config.toml
n_layer = 8
d_model = 640
n_head = 5
n_kv_head = 5
head_dim = 128
d_mlp = 1920
vocab_size = 50257
activation = "tanh_gelu"
norm = "layernorm"
norm_place = "pre"
norm_eps = 1e-06
positions = "rope"
rope_base = 10000.0
rope_fraction = 0.5
qk_norm = true
attn_scale = 0.122
bias = "none"
tie_embeddings = false
parallel_block = true
init = "normal"
init_std_qkv = 0.0232
init_std_o = 0.0
init_std_up = 0.0232
init_std_down = 0.0
optimizer = "adamw"
lr = 0.000727
lr_mult_up = 0.781
beta1 = 0.9
beta2 = 0.99
lr_head = 0.00504
warmup_steps = 216
schedule = "cos"
final_lr_fraction = 0.1
batch_tokens = [65536, 131072, 196608]
seq_len = 1024
doc_mask = true
z_loss = 1e-05
train_tokens = 1004000000
steps = 8031
dataset = "wikipedia_en"
MLP neurons of a small language model. Each row is named by its layer, matrix (up: input weights; down: output weights) and neuron, and shows model dimensions 32-287. Each number is 128 + 32 x the weight over its row's rms, rounded and kept within 0 to 255. Numbers have three digits each.
After each neuron's rows, "fires on" lists the tokens most often at its 100 highest values on Wikipedia text that the model never trained on.

L5.up1038:157129140157137128121136133163143114168106101130129130141121168096152135181102171152123165094156152123145119182106139078168143127128129120120140105116122124142113088139151038083111173121060103135126155112128096109191126115133148074138162114152126064092088144125105136140159031156097126126104111141082119091092135103098163140120132141181200125131112091124143097134155107110182069167098184131075093194114103200160205188079124091037113105130127113154090120151136144164079076142161071105150139101078136116098174156169127144127137066136199130201119121120105179070148148094130115159118198096137151136093163163164149144157109200128126106076129104123139103152102112141159113103164091160125065152099091134104103106157152097099103126122112154142113081172102101151173171093223121
L5.down1038:114104136066191186131112107135130157139107122177184140100184168088152137126172137128177061167147144108153187139151120126110148109096183113113091065061137125124100165078054133164159088151201168137068079110135105142201100110130058137115117146140166091122081115140217084165163104088172162079155057098129101142139158174119116137140144135146142120074157094087180137137136118119108163122103107126124092120133080165126138110106113101129152142164124143133116116101128145122167144098121173141150162127133126116103147144154132168094102136170105119110152094101155171144117137105165180119135166154115133160108112109101164163193184167110123096086034173140098125149104100135101115146127095153156129198100140132143183134111186075191096094119083120113193170150090209109150124105134157
fires on: ",", ".", "'", "-", " then", " also"

L5.up869:100156141097134075071126125081101042117147151125094148153135126086168078105161138118171102069100150091080141090165122100133098073192108126105123107128126111109095091159139179104144091097152178105156146183191170126129127216125110126153112096117120121048147121117096123137108201128112163121170118110177063088120140090135098095135119155090134136186148196146175152184094171061131141134084056126124145208126108089116128177141119093051082108161052164158229152103133120140114125184122135104123115080152112113126153110075122132133154130099138181125130141135111201135184180118140101126104190172160087146130148128106132061150119174176098200141159111120133133155159176157080166124136136128147140084101162170164110117117148081119107165107046146099136106132074114137144159103121122
L5.down869:085146132165156086135111140139142128129147130179187136126123075157125145122140117116124088117159095125144128083096084144088124169123074106172183178195153133091144179112134100131104111097133126141076148096087170197136087159099143144111097096128135138134111183132154088140187148099149122138098076113135170122119064150129100122099155147147142106087105121150120118093137142117097165100150197127129068109125126168101127158153151126152157130132142171179092141099116118144093066111129112108099095140091142120094128111147124176100146123147138128109123146136128145107130072136092152098126113070136073064150169123125084112112130185103117167103135174137176106106119116106154116116139145095193062032117144136076070056132178107132087122084136142097094140164149129143127157170163144
fires on: "'", " to", "\n", " that", " for"

L5.up790:133094168117157155109132166103158059119093148166161112088083177103140077147132123089130038103083109148100168110173142111208136066118129155172161128179162138159088093135160114112141092101126100128117154058153107166132155151109137147093118123092156145166153104137023120167135159113112147114151147079084177114115148145169120123099122113135148117174133120117083138170077139098108102145080150154109193159080152139099153141150134154098079118145133159148171146072144118077089149092099092153132101141135139157136083079098178168164085170161097167130113177160108153119118124144118081195046157121186087192145115163114104088144155149140130171114105122115107114094113086158167087059101094122181066089129115178095152105174153112082127119113146147163124133153104102157186172134133134
L5.down790:180143063174142103108132153106113107183160129111135187117149117091098089147192111144121154187091131169108141123130153155153041087123123166147180086141149143077095111119123130141151051130151116171097144118227095111147133133123145090101098109150141150091121079204116075106066127162186151149169086072107136107127109150126133057173098101135132086132142108209084110180116140063139124142179080091091114104145123164148109197137156104133130154085158203122098165126156179180107097155140075135114093118144138139118090109083163107164103118082148158079093089143072093093134101133107078101144129122141150063133141155179116175179170144098076106089098104114125132123120101133138088141120130073133133049108221164114114160098150117135170102141127137114193153178126155114088156147200151
fires on: "'", " that", " in"

L5.up1423:189173127151110104154155102164115118087085135140063192164122166108163144120097155147095098122110143099146137117115127127204129115127126102074157105087193110125113122176101101135108086103121127076134117137168182156185081125088093111124078139107104122096116128146118166101111107076174124139115165135125098100128124079164108136120154201166121132173143115080125135153169116119104117151136111143129159129187155093142135119114155102064054144128183126135136109149178124131151131112110089150129101106103182059137181130136178183159128155151145131155154171190097142125147145113166128109150149130131135154123161122163121103112087110032109155147201130149136146105111129122157111105117133097172127110144120165102161168122110176090149076109175121132150056147120115134167059081056150
L5.down1423:062158120146089103099167131132075181165175120102142093116145181151104096110163156143164094112150126135098131130119147139105155098161116181115133196143137084146186143161147120122118143114156140131096116139083110161160103168045176156094133192137141165173126145148067128203138123141096159102142102112085182156117120156129192110140093157073126117097167160104132139141148126139150135137112114138161109132087145100108146097136065158115091119157150067129176128110086129149150154122141126138146131146112161122178163137112134065056171107150079154097117143137182173110081159101166102102188171178149121143115085128108135198121145092184142090104145136062133118133128199136058148154103147170177105087185086125115138100111150131110113147184041191126140206081158138132121113115184115
fires on: " and", ".", ":", " more", " to"

L5.up1188:122176187172140119135133191146134116126172135075131168116121204116132091146126182116113115117153165104090163070160135108152081101144092152155190128160169099151123085133154103089036074081173162126174122094236065134190075071125142193166147208080163125107089163108127130142151154134162134140169080119061113090084145147140153155125156137176121077190114106096122087098055087121126166107141144106081172174157143142083117145146149061119099092143132108093162120100115182115142136118124120104067152137126163130154138144118193123102122113149114127100123133112159145075143120131105130169124129166148130217142178200156088077147081158130164150089109087116124091136101126085097100116137117112199091116112095113113154084170143124142081139115134101098123146157111140181134146125152129
L5.down1188:157076155162147084136145161154110092173072158156151074091153144076130143155123144147167177112059145186120107105110076115152123161109135144128072134120127113151155159061121180165181111157109100093137101127099142146108163167063101081075117098183136177146171190110193131127132096191149133144101182097152131112089133113126074171100131088159156130141062136124165159158096092152151116170140152155128117149105111122169126118182177188111095131138185091133142128125130135093136206123110116111138156180147127156159144178122137082140153096092137147168144159178115137131139113116178111150169138149126183091154136103105137152124085098126098140133084085117095207166116169067183166142122100103141120150093129135113120135099134176118174101106084137127137085122113115129105093155092124
fires on: "s", "'", ".", " and", " the", " its"

L5.up793:116135119135114195048168061113098104151122096143090184096119167115173155151115112166166124088116116180118105105071123175152100124134150162082126142126134119116112103111104145156129080167178142094133136137127156134118124128102119209096121153198149178140017157089097072148125174162159126136177108150176153123131146155131155066117108144140158168173127128192150141118109104071132117135135150160139140156125096122139129134200089148133110145111111129159196162113110145154102103173115130106106112111133077145072126096127133133193134078153193165059118129089133160089158160117090188143132142130191093169114138112068118168060176182147183085116164146151123158173126108149097111185078136167150149122149094098105070134145129074153130133109134131079140090123125102123142194116159166
L5.down793:084154076137114139166091139171103085144115110123121123187189079134142082130151159133119131063097111147134075117151123066186119129125111151132148125172154130165174086115124154130110138117073151108117116134116083145122108131129158141157060117128073121084163098080118140186135117113152070088137116172081082084084119168105140095138137148100108112147143113112145119169113134106161111150128099115143055137088141138127092104094106099111156092148139111101141152124150137191165155175086117103136152087132113114124115078095105101130038152140118101164137114129114072151080133121073113109125141114196113151150153191106139103129102091189108145092177085104111101109177107143092121080127123095172104095133138108075174112112169130073180116105144140147063173171040088154100106156160115
fires on: " to", " for", " find", " found"

L5.up968:156106152140163080164155163167084090160044089095091103069152204138118082114112098185143164135112097111075116083118154111172107184102065138131119112157201171157087125179190088156105123133152116132147087157125166101132101116135134142096084140112164110129133229126108142159135136107112109121176132136112154135137096068103083113099204088108234133134151129148087165072115153147101130123173195157137083148144131075123141157128183099125100169101089138140129062144123179132135109157158143096112179085092124158150072091080155046169097140158091198123098107147132070132097165109156105114097148159117085137074101188146127105129114125123100135051156076131123137140093098141174157113165083118113144072140101137145171118069112116152072145105169133119109099103113146111159142147122137
L5.down968:122082130110091165101109142114149163150128175137118117175103109122176214087125118129117174143146142091159087076150108143152144126138141112091157117108087099165152093135109042152141164135112155123091160071189064116136125154180098121151129091105134104148159132205153093096171124175141092124149089104157142131141170193153132144135061197096090177188096146113142108135131123097133091118084111101170161168137198090146154084096091112047117102133150153153107188168147088066162147072099147183103080123110112125062090149145137122126077142082169075156126174099092110175157103123129093148128161138107095172135169131109161176127141141094128136141151116172065123113146125162069105157121186121135111142111126138138140181132119102078108092137118128081126083168142102137095147109102133
fires on: ".", "–", " The", "3", " a", " Boston"

L5.up980:143119172187210080132145179087098138177095120130140089096103151189159097197146171149048106149137095156081096067128111131164090182085168165140124094195167152161125078120154057134127155180136168157179090159100099134133115128110135139085112193164150120142143147129150148189131146162160157120145121141131070142082111111156136092163168115120170186093134086137148134141105138166048136129074153124091105179149044142107106144139119089110101088122123112149132121108124131137120112077126132128187117089102115110073123110144160125103079148135113139170112129137146152164180145155099131162141162106149163134116170172172120127121084121153118105103136106065091089086138138082098127138165086099147123086133135139141137048142082179141126163143165188121136089109094080092144179165150138
L5.down980:124122089101170192159166111121114090113175137130096149103180152108117197154120163118144127134091184125125173142136167140159101108179099117099148147135154096132138102173112148151104148136103183133131142084143129049124159149120070091172149133159117088088189137213148121099168093127143143142145070107096091118156188178108095164060104174091152174107178148143213144128163126119099102140132127153133157124142181156101207125073143112090131144141103087137165168118149164091172101141163124113138169134126114132150082086101112129090127126128205100088079126149122080089092165139156094158123111094138091133118080091122171111176116158115159188147138115171132138152158084103117118097183123123093081109147085104144174087135160104129132064101067136127134108099076114122153091113074091
fires on: ".", " for", "5", " after", "4"

L5.up1225:135136117105117103139146083136157192135151132087091132101152167108168184178078092109111112092105147119165101134091105170134113169161159168129162094078100144062173117126126120182135113125118161130126142136126185148128117103154167103137145175143145144193176178136140041077131130113147082107163124105153131160107139170144145127073222175081129171159163117141115091145128104072086089115104193086157151142098155132172063178138130132127106127148110141093108051125118154073090105141101118122164123152132104184131164092087154147099138086155134173152139142103145102065110134151127139198092163137130162144110047145124165113150024099134137106024127170152098143155134150156125135154081112159172133118124108047106120138074186108157143134073155100133134139148121086090131088130031127
L5.down1225:119123180146169154148164139146101116100148137136123122135067109126157074131145150088154129152118090126113133097116162135135136095134133068138147136152138152142144111111120136084171129121163104160091163051152088097132097159095134166176151117146119101078140086139145163145128142167090141121101104146118111149140098141109116126116000085195131099144036133063126098065116118146159177140122085136100056137117099085152190142132132058150185094138118156086100159094144134129207114096173164092123153108168143081096090151084085148129097130111146091183126120158138133138134140112085167081208168134144147136100172117162173140153146166118097150181156127065085100092176177093141107146153127088103130125138096124157204182086128136053168081177068059164127094156175174189108126194186099
fires on: "0", "9", "8", "th", "2", "–"

L5.up138:158164129071118101110115121151070121131209159000108181149168088094183117205073104116144123160181171091102087153107050153098127075122200104062126086143173090136114126102139160107100107101133089167164159142110139140158114164165117134102117096123138089112097098119127122109129139110162067115090115134124154124134124130096096089143184183096109183109146071154142135125103159131127124160041099165119189186150041126100155164122154069092129124102215122177178117184116104074092143179144119190047136054118217133171124087130103151135132085135135182105131153133209150123112123113119142107129175113130092133168143151123107113108126139137141131084126112094100105164128168131109083104086172183106131111124084148130096101152141102148138104075136160101104120198152141126120120135106146
L5.down138:196072115162084141134127104115173104160138132154111114159148162110101126126148172117128085138084123146111162098101114121082087146130120157089153147121082166100147072126090072140193146142102188151156132090125156119132212050135092075130124149156125128140160102088086114112092064145087151122144140152195107057092117153142171159120133106134145120146131178108120087115194118123122177145120158134163082137124187088171135104153063140125093108118126152096153084092061144110174143112137127129161141205138097106103131155129112146147144118164159074114129104100099114114129139166165117118129079145131159105124050104091140121125162114089154133087113172113134113070054119109135150090125124141060085137161134092117155151177104125088106125153122120108164092116149130120151152113133123
fires on: "3", "0", "8", "5", "7"

L5.up456:081167113119084105124179177191148095149109150077119159155069098183133178112097161141140071164148173168113121097115123145136151112174146082121129152121182150122108056159155144130162108068134115137135088145177144116116129147116119156126124096114174043102162131116120098147101063165095177146158116136146062116152149137168099086174163167093165155135126082158098074180117171173134103114070196146133122149120109174126151133177138092055108100109152095159103112055122105148127164099141119161149117086111163141095094159109136143136069089105097137105162188176136146089176130133131161147170177115137057094122140140144132143068148197156136131164151068075179112142111132103193097113161113132115126153111087146066157143183124132088104084123139101098084106158144123139107085130146134
L5.down456:156144105164055113154107144088134172138095117112177080106137140107182168162127142106150170148130110136129168139143176135084108117086098130093097164071168015117117157134121137135081153099089126112154129120125090103130193165109127052099178101144197088152138112111135084098123134088108111168143116140189168194117087106125143108150131139148147117108120122143158163121159077141176088118120146115094160117146139146162117074127131136116120102069164181139161133100120170161139113100121096113156110160107135166124097144120114056117100147149142125145121101128137089046165078116064066146113140154087122127145061143119121134174141141127139125091128142107162122133119141172077126185041172144134119111077137136118141185143147069126126168141149100161148161166085063093138111126136168
fires on: "0", "'", "5", "3", " of", "."

L5.up796:164128071198116068137184145103149155097109105167084100126140155129098111185112081150141105145096146064098181180162112082166096089110157074143189094134145109160091123103185120169116117145092164141104130153120091141170131216152119115153124091133145152111126151101139101135144112122148162140142175112138185069131077092123122127083143131134165120147101145055148184152145142100092069138135088116077109085109140138106153151112126105063127157113109133106131130118153085104076089104114112109079143037148175055148141158191124125129123115082107147159117135161125099099184137105152036131131095044149163118179139152102143123154121156153099152108165114096164167137096106169162097123144131120122157171123146156110157133111147123096124094169142130109149108143090112082171134119150162
L5.down796:076121141123078139147127130153083153111117109098128128098106119110090145137121131180089166145146126120137114103173074116092216134153148168082150106135119033104129105105111146107145119145104091154149128100137140128137090176199099094136153145156137097151198046082181026120103096132134148148118159108128141172205134121096143071152139137119115145120150136122087146125159134100122179143107130144121134116187197109150121176137107131117129103097157134128102166137070117140087144163048179134111104118129119086046163139121149091139192076119174137136131133137115165062091158203054153118141130185085096153060104141126115105132170110142158079115090161197145181118169118148092110158141135118104103158108091105144161137162135159176121150130125129122191124067103101160123124123128110
fires on: "'", " one", "–", ".", "-", "’"

L5.up277:121176115146109043149163146146087178152121144136153144118116146113154133149119165131194060114121173088119110085067089097137130148130138098059176150167146196117162142137165152097072084155107155113104111113146106168118113085114166136110071178067128135154201159152065111160188073139137131120163131125088129134126148099169120086144148158139196191118063101121106141095123143113143118181161140139090177141094000169101153090100079109077076160093151159122117144101189136170147130086127119070102164130091154077106119106113119116127068096187104135153045154166099192074110177174158132157093191163095111123158135202113134136161088131099112128108094088161113113176144115111176130144145193149081132136105091099123143140171088154084100141105147108092134104163132106167128117086117131
L5.down277:055093139131128101067140154145154148101153099170121091121139155143104165096143162168181104138094163089115116143097153132130084215110177123156120137068149103126134193143166188189116122152078078158177129150086128056109080117172140103112120154140147158137121127233140122191169087145134148174121094101145146110160146141178139069172082155100131119097127162114117160105190124188110147121123134140169174057154098080124114100124115139151140131138118111117120105168131184131168160126144128092112144156071113117129115084115057097077186088146135126126125142163150143129143130141176103126138088110129124122113118152119134154124134056181144140120130123132134105146156133163200139159169131123123149129148101086176083191088115163109173143133094132112152141091171106136154096135134084
fires on: ".", " |"

L5.up944:192116134124144114134090142134116121160138148052101161117095115073121146188103166094087151088120137138106100159134085151099159119155130128123107131075179141162088079138107155165078135143120133122128119096140124207159225145166162112173089122186165133132161170082123134106100120119154140139112144091167152100092153139072155126086121121098101125132118122206082141069112143136122120119092072120129123138163132188084126136162135188082106174124141166136176088099182184198111127182041138127107162112129140147195120174083107128179093143090127164109131056151034132074077189188113058172150203136141119141117133188109100112175140146088145142137163131114093146082069122154140119127106166133076090102140104166106115160165116139066090084077186115115193106120136174121120083111147142
L5.down944:071142157138113179116178079114137129124162099120092116169166104154128138171125081153128086145075190108121100081120190107089155058159125168102126161161123178121175126087168138138157157162112146142069175115102142100059119108126144188153119128111133094131147144181157113164118157144080124173122160178082110139154169119143166066127147100118114129111133168129149122153108086135126162121229158139135120102131142100095139115172173123077063173162137139134094139100164081113116069116129113104164131201181189093112150086094128115108135195179131121146156038122095110157152116114121172108103173136145078160090167146130129087101144121108119136109158132135154115174117121103163109154078126149117193102082092108143112107126165137124152120122114099092132091140104078121143186133161072
fires on: "6", "4", "5", "2", "8", "1"

L5.up124:101138105113097123108168079143077154158116139049067101075160123102149111090096164175116075128155150143180141086114103124160129128081157173105166176157145181120130099114143134094086096149144136136111170151096143143118180083143119176207084087145113107097159120129090143148139091151129115119135166097103096160128138143111079125137129145111140078180127092134079123122136186173136099093098123140123099161098049155080142152128142113104094165130104100147148130057150105155109159103120209165151065109105176130152161169127133077126033153144146076195121113132150154100131174138151123156116170086122139125129176176053062155137145147130153158130136087200124132180108096110091083136170143153152125100150114190121112138161134166083085132146138180084147020118083082126102102131136120
L5.down124:203118103123142111140125132156099212120155189142163090112164091110089159134111123124062181151122132109156101190142106154147153123160078141099207154099123106135120122091202143059112133135134140111142170103101196123111069122153101111129093137094108155106124058045134123113108180127121158196113145123083166111141087086142087128123113105090108137096091118150116141112141085115165095139096101104111148119146191136108144046177148086162117132090155161153166133145223121148137077125086101125121152188126136097113205131140141127120145053130091078188157177110067129080120096163166128125158103137108162144092085124065071094142154146170093139107161134126133149094106141116158115125115159131153086148154182181194092103117105169161121113131122147066148110092086115139070104105152114
fires on: "1", "3", "2", "8", "4", " year"

L5.up1332:112115204121123081108156162114149130105117073100125147111123095145148101195144136111111075140089101134114187125097101097137123094199136175112118104157175053160141116092131175153091133116114148155095074159127074149170171160112109176149116164186156162105130166094136110122185116124174091102097186073119090127089147148127134111101164132151152134165081136099103121121080148132096062072122146136113204101140097127121159115128088160128059134131107140142190129125103202115135156199090112141111145077132179148124116111133118116139140105148101174124153110140153118119144168160127129148117150177112143201203133157106082080126137189169121086056151161142134166111088139117113164098134083089109153147108138134082151142139073133062125195086128133110158143142135135128170143164146153
L5.down1332:134094134132130089212173092129095155170091140120152123114097171106115135159150123178099185111058107124173135140186137046151123133108162126124151123108148105083164078128155118087125140167171151118178149117128108107163093148171156143160180093122123165136161122128120112054118140118117170164151154082152168146160107139184141142121107142134113153117153129116096182106234111061142081127123160128136108105167135138139100135160151165103163134149130140148140146158120150156118065128121171159168177061084137064128126088065106165118080146108124144140152120134047076109115111109113123104129126098111145178101131164109146099198149122115118132148094134107125151111107136089099102124109119087124094139172175193154081122086139115180149092157083151129164164136143095134080045126159182
fires on: "'", "0", "8"

L5.up927:129128111138056137174138166113136173098182139089140179162126135059200146178121148115124140142150144146106132142151101136118121120087128076057117081138112095110096060144173143137171138087157094119113160100128190140175109158192149150130174110103136128120151121061118106211058151145181160101117177163126141169087162115117129142169155131151082153150086071147057141168104080152156151114125058182104129157104085191122102156167123130096048085142172177155174112088142077101114083153101108135160127177119164085110125137082164137151061062125102125146111109134065153021094118117122140125131180083154102068107075190090095128154113151186161086142156096068136102152065136117087103145111126177092124118082099136057142123118125146127102078138178180103096113188116088121066081088128125
L5.down927:127143161118140097115150092171137178133133110110088149080139080137055105185103135141152104128166108063126098068125122113060208125145081086153159149149080146099141111067141131186148148134114122208090113137104124172126112094141157131112142083160097161120167186127177140124134148148155107131132168156120169166112146113109147124050105129099065098126134152156125096150123074147142130141197140148116117158165162112167189157189130074081067177114179170125052123062160100135204008106156088123102148099164206105091186052160096167139132109131144072203115121115103141138111143131077037136132108150142114178124132128057145052152159136096116146097097124108139139095099134122147140163123123137104137118128131114205133144085149144115082131116114137088144121136080119145143091115164101
fires on: "1", "0", "6", "7", "8", "2"

L5.up1268:165139122129123098078149152061083165155145161096050104144169166128139105088133162109154103098115145158162186162139093140178137094185096171079123100157120134149093093167187143097049147112102170139168181161176108128119138088122084131100130110087112148091136110111125152108148134142182127106102130088093167070113078141151079111145107138108172151179139187139132118106125115171118107159149140179145131109133114164131153142092139169108160142171099155103150133150121114140108160127134128071121141090045142089211136151102019119153130127126151136152116178091128145158126145151143154092117129151122106137170196177168149095113149115135097151151154115123079117209164145120157079073116050117104117137149115131143115160166089144095103141119127146140155140169117110100092136102140097
L5.down1268:107125173138131129116138172122148109154092118188120084162149145139093161124112103141131098108133123153083149105135150140112170203101105102089128121132099071148148153167100162110126119172119087099157080091131138120161137096033153118116172152111084111137127162217124099201140107128180081147120143116193140160155120095151170187079133110133132129092165109100143115104139115125142153111124171184098163129158079140174141132113134104135074164128171126147125082139156177113134180170116138108097159167096142126136176050134120131099152093127129162123112097112097116147132088126128131178165086124152146123098124120136155125113118125140151165121129140119107116104138172146135122133130099129124084176100090122200132122129142138167145112130143162105166150129108187100121089115132138
fires on: " to", ":", " into", " |", " –", " than"

L5.up1352:101159121127132131100130191138101140098073092109107124130195152173165060131116147157116108049140185137062158169171097147135117163118094146126132102146134108160168087189149163130202101112125139148176097128150181119127075142132094143140155124068207122154148133110151112157154099032119099114063142132214178152102155128196098122135156104131144141105123142154185076116092087115176154135113112153119124191078092192087151170115167146093118145167183179184185113168162120066077115147071157094155102130068126133103108097165112122088132074176119182121114163149137104090150119168132115073119101172115117073110189133184113195143083108048187177082161149141119113091061122102086068159193135125133140161093147151113128134114132100155093096139106115100127144094086096115118085139138087
L5.down1352:157100104101095076088071101124085138167172131125089125151121046094138157152121114116133090136148075107166108135073122159099188132117139167144144150138136126132148146110080117151140128148146150170090148086111146119169216147121095079125127150099115147101157163161126109118077139152135116079101010079091110157127127064070134129126108138121112084113096132092154128107134125156151133122118123200197150082154140126118148101147092114134116103053112135171101138131086110136204105116158168179093073118148116125133143154113121113168095160127157077105121058090102128086114129130031122140136130103154136113121095148156160087161159150142081107073145164178154221119153129101131200109092193083085173094189179117093115149119126108061114109115134145166179128181149082152146129188131156
fires on: "8", "4", "9", "6", "ya", "7"

L5.up638:150169115192101121115133195133106152098119110150168133116124118097174178096148226182185135142069136165121118108105149190117080110087125134185053106126114093149059030103099110093171128144162139119121154119139188133118114132148106065157106189081180114138162157157077127161107093104094152146100128118182086157087102107145127093165164161142103109132128179114121091115094208104099128105069117126124092172161109147119120186117138082132145073140140151120165142148138100087098207080138118124140169106090089036137130092116150133153117127125115147101134132120082150110097165131072149092152133123149106093115123195188117128121115152151132098067114110115119129108109138137128129114138065129068102166028057135088137104135176084112145135098181191101110092118110094114089125160142103
L5.down638:144096129164155125073122112102120158135148143117158107120130155095075137117140095148102108118195074123126137105103153084140121100139119141116137076131115073176133120111103096141144149103133141159128135100138109081189146140089120111136100134105198155138107107246119107093097122125081086118107097115131163159116162119145118110093107126113147096109064181103129183127111106178119116042122150102104134127124116114101165106162100159108110113096073120145170150112132143070100115098147255151166115109137147112107124121173068076202121150149169107142158092150181148159078113158111143096086148158091121149137112093146155169162097040143085139139126155123101130159145153172148140142165151145093180090109123122124125111084137169101139130222155120108178088088128142147157185130155189
fires on: "'", " album", " which", "3", ",", "."

L5.up1442:146144116153123086065133122095093097127094175164133125146176114091107119147140111090174159095082105165176148186108044125106112144117107160074135173156157117130086144146143109134126121158078136124155132088163116106093095152116104118145093083132085126095085148102140148137158111184142097094144124176112148090148050089123138097135120146158186155151101139134125152111214180110065103115186150174088125095151131141093180140123130112088103072141102135162131149158126106122111141162133099012154117080074093103116130092110116089193128152143132140173135130100059140114191133149195147185113135137139109136202085180133132100117129136135123134191116148130132120139153083170123091135093112106111077183106153145078166115159141125107093105123169183114125179162096106123130159140065138
L5.down1442:119122143124168153138143096169118157154130150157138108133042074122167107173102142163016112126174148067096169118146161138162153105140121130130121130117110142147136146147071096167096161078152116171140140156081147135173117134123141159128124151117115106143132134146030133174092121131122148156153118117104087166113154109121167099082110144121132102126155105117149112136111088111178132169042133101094110161110074132134098107123122122193131130152146094143080090117110128193097117127043120155119126164155138144115167122131103130070113105128161124126108133139139155055096138131088087083165165153130150074122093134169119123148070126105121113053179117156145155153153134089147189080136111101172129109071089101114123168152074115133123188148159081141115085102124190117148130120126077
fires on: ".", " and", " ", "5", "3", "'"

L5.up113:109210119147125083112085107145137123160111130099123102083046100098128103109076120105138112094148098071178127135116084087158118164180112129100177072136107212155119106158152172128020098120072124139139152136145188175107115126147117093161124130099118058125074133107116121141132100123101127105158175104161152126119102162138163118110151132116174157111124143146158121171111116100029142137080134125146120162174113104092124134107150098080105157124170153171105037156135140062147174168133170128157109111109185194170209153073119129164111048173109143148140152180151145082052134087137170128092162141124138136120141091100128145191118190152126158171143144119115098085178137142179106126221142187135058126129132106138087117130089171173144163115120186141118060130120107090110094109127101
L5.down113:120166093144094147085063084139175053159092148166080189125137083152159099112195165047168148124098068174107125134175161094102140130100105131116177148155136122139138201099102111142163098158149123120131153109160138155209177150101156133113139129128121105111155092124107122147091156124147131030145135157159117142113148130080144196126105103138132134128137198082087107092098167072132128097150106146128117133102158161099096153183116121141114115173126165163108139119137102121153100160140147126186136109182131099143130165085157084192083173152114165119119106129111124150088075065190119198118194078182130123127141138171157111124140109124112118154092083083139149141193105120088087113087075089127056119109122130114159095155179127100154104138208145106086073166144143169141145153146140
fires on: "1", "2", " not", " ", "0", " no"

L5.up1116:129153107142087120129173108070093166156159109136115142068083102164151121135130129127130125149124140115148109083077091074095148040122179129116133135162112143095145111113146180078109145101117080105152161144113124129147174201140110122151119101130104178108116080124121117188110156177096103085090144139054110130116135170151115075183119160137134045114056081165102158078079176081128175134151092127114131170114089158124124110081174142146084155104145188098202153183104046162066143105150111113129156119073145082080152135152129070180155153127148139117113124124079115097122130182162109111110088121147150177105085143125165172149149116113107100180114114141128114114079137151153122153069103139063111110119084130104111135095092124120162146132142112134106075178151106156119153094166136
L5.down1116:161077140072129185123070140146143124080078170130109093098194127097126124144111099107092129144178201105092136168149139094108168114144106082154127125103165120111119094139138124148144153168095162164104146110146141127137133109171099108102113116183163081139102175113120170102159066080191097123161114113143197125174112071109100141111146120118111146166182127169173105226103090147117068108132173098110074175098176128094077067175064136109131168164128114131126128038131198128174073158149124142117073141150095164125134164147114119103124105127158094155127129185102174175114175135063105142180160093164122123085239133114101081108122076166156155068129140127129207168190099110143131076115095157154151146063209133133194100089164139145047100107162139186211135120101125141127090101132148
fires on: "3", "8", "9", "4", "5", "6"

L5.up80:065129128157120077134085116138137099126113154119165131118131151079128116136092138069148091103171149080096124127096105153105153154141190175117076095175109083139102091200159100134113141129074139208102111122130095076191158133156142157105134154107136103134173156102141165118115132125159124092195121109152102219111124109185130077145167102141112180125150123138145120189048142104098130106108138136168088127212148133134064145129142143074114167149132182157136057131122098138109158148148078181181117121135135145154132164138146078147138134088138092181100133090126156099139086116157083115072149115156143093136152145067121113135102150112054144071076162169102142145137127131132061145146127159166131105107082113079159100126120136134130159070135150087122114123115089135091147134143162
L5.down80:113120162157112160165121154127149180134190127136207226138097070098135156166150135113125160132097118124090182103089164143182105115155139116150196145081188113157162129117135131132154165138150093083161098126134139093110116141136112121165112144099125113107093150176140068133110194125089149105137129075069127123093088103079097154096085162128143049116066185130078143045135135123095117102107145098113122150182139148108196107155099175112142104142116067164112130104109129095127138148157108101141108123164097150073125131084134104087140052116104151065079122176149147127103179188105112092150087142099124103108162132192144135110145118133112107125099039084125132087141190022155107144160120113173121115106087166186087156156145142097115086185125158128111164181176166173147177102141119
fires on: " and", " not", "3", ",", "9", "2"

L5.up1729:162137129146114170169101099130119126190100153123043135144100092114095178159134118155140072115138137163134120123106149094205146097155184105158130070192109092151113109174070078098066067138082113144139075120123103155165141133100103173145111086137162111108097126116108093179124107072127173091191163064148100129093123104131144126099105151162148180159109111121143167164121117093088114114067170104138145148120090091123142099174105090110086121119161113069110108092180116137091110179103141098200148130150185132108096130130135144157103108100199081136087151191169195067054148124086102198122182115116125190152188109111155074148140144146149094102108106085112123174193088127180104146140110124139076074108146205097112130133073156113126159132151107151147137187083139138180121114140137
L5.down1729:178152114101188161105160105101116153172127113052170119096108102117111144156134132129113146147137089114036139114164143171162106098163168144140094124062126098106171116137120146110126167123132152100050106206087154157147096156178089095141129154129133103169062087056127080075149132125068162146111076132133134161126139150208150057118140113133099112103176085125087079124145139119128165106140117085056031131067086140153152148149165109153126134122134120113114154103155121191155123137089103132131169184162184073108120094105118103083131128158092135117115155139164104097112128099146104085191175129127144137146129120073116155120107187151060146098153167106143074083100138175112171133149108112112171127053061131124134159122118127143120154130177113146167152097132099108119129082155136
fires on: "'", "-", "s", " "